Weights of a small transformer language model: RMSNorm before each block.
MLP neurons of a small language model. Each row is named by its layer, matrix (up: input weights) and neuron, and shows model dimensions 16-143. Each number is 128 + 24 x the weight over its row's rms, rounded and kept within 0 to 255.
After each neuron's rows, "fires on" lists the tokens most often at its 100 highest values on Wikipedia text that the model never trained on. A number after a token or word is its count.

L6.up466 [115 154 176 120 125 113 127 135 123 146 144 118  65 131 110 112 156 154 126 161 100 128 105 112 165  96 106 147 184 131 139 121 113 126 187 157  99 117 139 130 100 166  78 115 134 123 125 126 163 138 156 118 136 104 103 146 174 140 138 150 119  90 131 175 161 105 107 127 105 122 141 112 112 119 137 112 137 138 111 109 140 126 155  95 107 131 135 100 141 131 142 106 129 116 140 139 144 112 112 151  96 174 134 167 122 189 103 127 182 163 110 143 119 112 153 100 139 105 104 104 104 129 145 121 126 110 132 152]
fires on: "n" 27, "l" 20, "ans" 11, "a" 5, "ed" 5, "ft" 5

L3.up329 [ 90 123 155  73 133 107  73 189 123 127 117 115 122 173 156 163  96 126 131 164 141 123 127 157 150 173  78 105 157  74 127 137 112 122 116 124 127 116 148 120 120 140  71 127 151 127 136 164 147 140 105  95  96 102 114 135 139 124 126 142  89 106 130 155 100 152 139 134 118  55 131 143 151 146 114 124 125 141 141 154 139 107 107 104 187 153 151 161 116 154 104 111  72  95 132  96 122 121 141  83 107 112 150 123 159 123 104 110 165 110 120 145 140 109 128 121 114 118 147 136 139 120 118 113 139 127 132 147]
fires on: "x" 34, "ec" 19, "ć" 10, "s" 8, "ș" 7, "ax" 6

L6.up501 [147 145 177 109 130 153 141 110 160 113 140 166 105 111 101 153 124 144 127 135 142 138  93  95 135 146 120 143 100 123 123 120 127 149 133  93 133 166 136 120 117 113 119 132 148 105 173 161 153  96 111  59  94 129 129 136 151 128 137 112 124 131 109 110 143 137 141 172  64 112 106 109 147 116 118 153 112 131 147 146  91 129  96 100 164 155 105 120 141 175 146 135 141  92 150 144 123 141 120 120  91 157 153  89 112 111 165 161 163 160 125 138  83 145  84 182 148 119 116 121 127 170 132  90 157 115 149  90]
fires on: " a" 25, "ast" 14, " an" 8, "th" 7, " first" 6

L7.up186 [160 115 131 100 142 111 131 140 108 146 144 114 141 131 101 163 152 165 160 184 118 101 147 101 164 120 139 160 151 155 146 149 183  93 114 109  87 152 157 112 109 149 105 141 127 119 126 120 137 166 127 132 128 149  78 134 110 109 132 121 133 118 120 136 104 125 107 183 148  78 129  87 138 147 118 147 140 160 119 116 150 133 131 118 112 142 176  85 104 105 106 123  94 153 122 105 123 115 175 128 158 153 129 120 122 182  72 149 138 171 111 156 120  93 132 105 141 146  78  88 126 142 141 143 132 127 105 155]
fires on: "el" 29, "ed" 21, "t" 13, "es" 6, "l" 5, " for" 5

L7.up551 [129  89 152  76 141  83 115 178 144 115 132 119 149 157  84 149 165 136 101  96 141  99 161 184 119 122 134 118  95  98 135 177 153 124 129  79 149 124 180 115 131 124 136 110 136 126 104 126 130 161 135 136 143 143  95 128 139  87 159 111 133 134 151 157 102 157 142 159 161  86  99  96 131  97 131 106 109 136  97 114 137 112 150 131 139 184 122 122 107 114 155 129 128 131 135 133 109 112 144 136 138 118 178 121 105 127 107 156 134 137  97 124 103  99 166 124 170 115 127 115 149 134 127 146 136 134 167 134]
fires on: "ed" 18, "v" 17, "en" 11, "er" 9, "l" 6, "on" 5

L5.up404 [147 159 161 140 175 124 120 116 186 118 160 167 129 110 157 137 132 152 148  93 163 129  73 143 135 112 126 111 102 135 134  84 145 124 142 127  97 172  77 150 119 119 157 118 131 101 166 110 142 133 148 111 134 110 122 136 152 113 125 115  89 168 152 142 152 103 152 132 118 120 109 143 110 158 145 123 105 106 159 118 118 122 111 152 144 145 146  86 111 123 136 117 129  55 121 143 138  97 135 134 140 189 121 119 129 145  86 131 124 145 135 164 108 136 111 129 164  98 102 128 164 140  64 131 139 116 146 101]
fires on: " of" 41, ":" 18, "end" 9, "resent" 7, "\n" 7, "y" 5

L6.up419 [ 93 162 138 153 161 115 113 116 119 106 114 156 154 111 107 125 149 125 168  82 124 129 143 155 138  88 139  99 123 118 112 151 127 156 139 109 118 172 112 161 101 169 154 113  94 150 126 108 124 140  74 142 154  82 141 136 142 113 149 132 109 127 124 111 185  71 131 129  89 130 121 123 108 136 135 109 120 109  95 110 116 134 110 173 141 139 134 111 116 137 128 125 120 127 112 168 115 115 116  91 145 169 150  99 128 105 115 193 175 148 119 131 123 176 112 105 104 123 104 124 153 140 113 133 115  95 124 124]
fires on: "\n" 22, "é" 11, "ost" 10, " of" 9, "ier" 6

L5.up64 [104 107 153 123 120 128 123 157 159 126 120 114 152 156 128 129 131 117 101 115  98  88  94  97 114 156  99  93 111 104  92  93 195 129 142  66 123 121 109 150 122 143 112 181 153  82 147 121 128 121 141 144 156 104 101 160 114  63 134 161 154 134 146 120 123 116 102 170 137 113 129 149  90 144 135 143 108 110 149 156 198 122  98 141 125 151 133  98 130  74 102 131 103 132 116  99 155 132 120 123 129 103 101 141 100 165 116 119 122 103  93 166 114 140 158 144 130 161 122 155 115 159 123 104 129 102 149 164]
fires on: "ect" 21, "ess" 18, "act" 9, "ut" 9, "ict" 8

L6.up171 [134 155 157 161 114 115 107 122 147 125 126 121 102 131 136 133 143 150 150 116 131 102  90 144 144 151 128 138 125 118 131 116 110 116 112  80 136 172 142 109 148 160 100 162 148 139 165 171 157 121 157  94  92 132 104 134 171 110 161 125 138 141  89 130  92 147  94 170  64 105  99 131 122  79 171 144 141 122 116 105 123 134 131  77 123 149 110  78 143 114 104 136 131  72 129 128 125 152 105  98 102 144 118  75  95 118 140 141 149  83 129 102 138 134 111 192 117 119 128 154 132 147 112 137 145 132 139 129]
fires on: " f" 33, " an" 16, " a" 12, "." 11, " end" 6

L5.up311 [130 129 116 103 184 137 129 163 145 135 165 109 155 137 119 111 139 100 132 129  90  82 122 147 104 158 131 106 182  70 121 108 132 138 147 101 126 166 126 137 130 173 174 174 144 106 173 155 120 101 174 124 154 141 109 116 137  86 127 180 162 120 145 169  92  86 136 129 113 104 145 126 112 124 175 102 133 135  88 118 159 127 143 144 151 134 129 127 140 143 111 124 121 147 113  99 112 131 124 108 129 127 113 137 138 169 132 134 141 140 131 112  91 107 149 146 100 110 132 149 143 124 117  94  86  76 115 192]
fires on: "al" 55, "j" 11, "ess" 7, "ts" 4, "ict" 4, "el" 4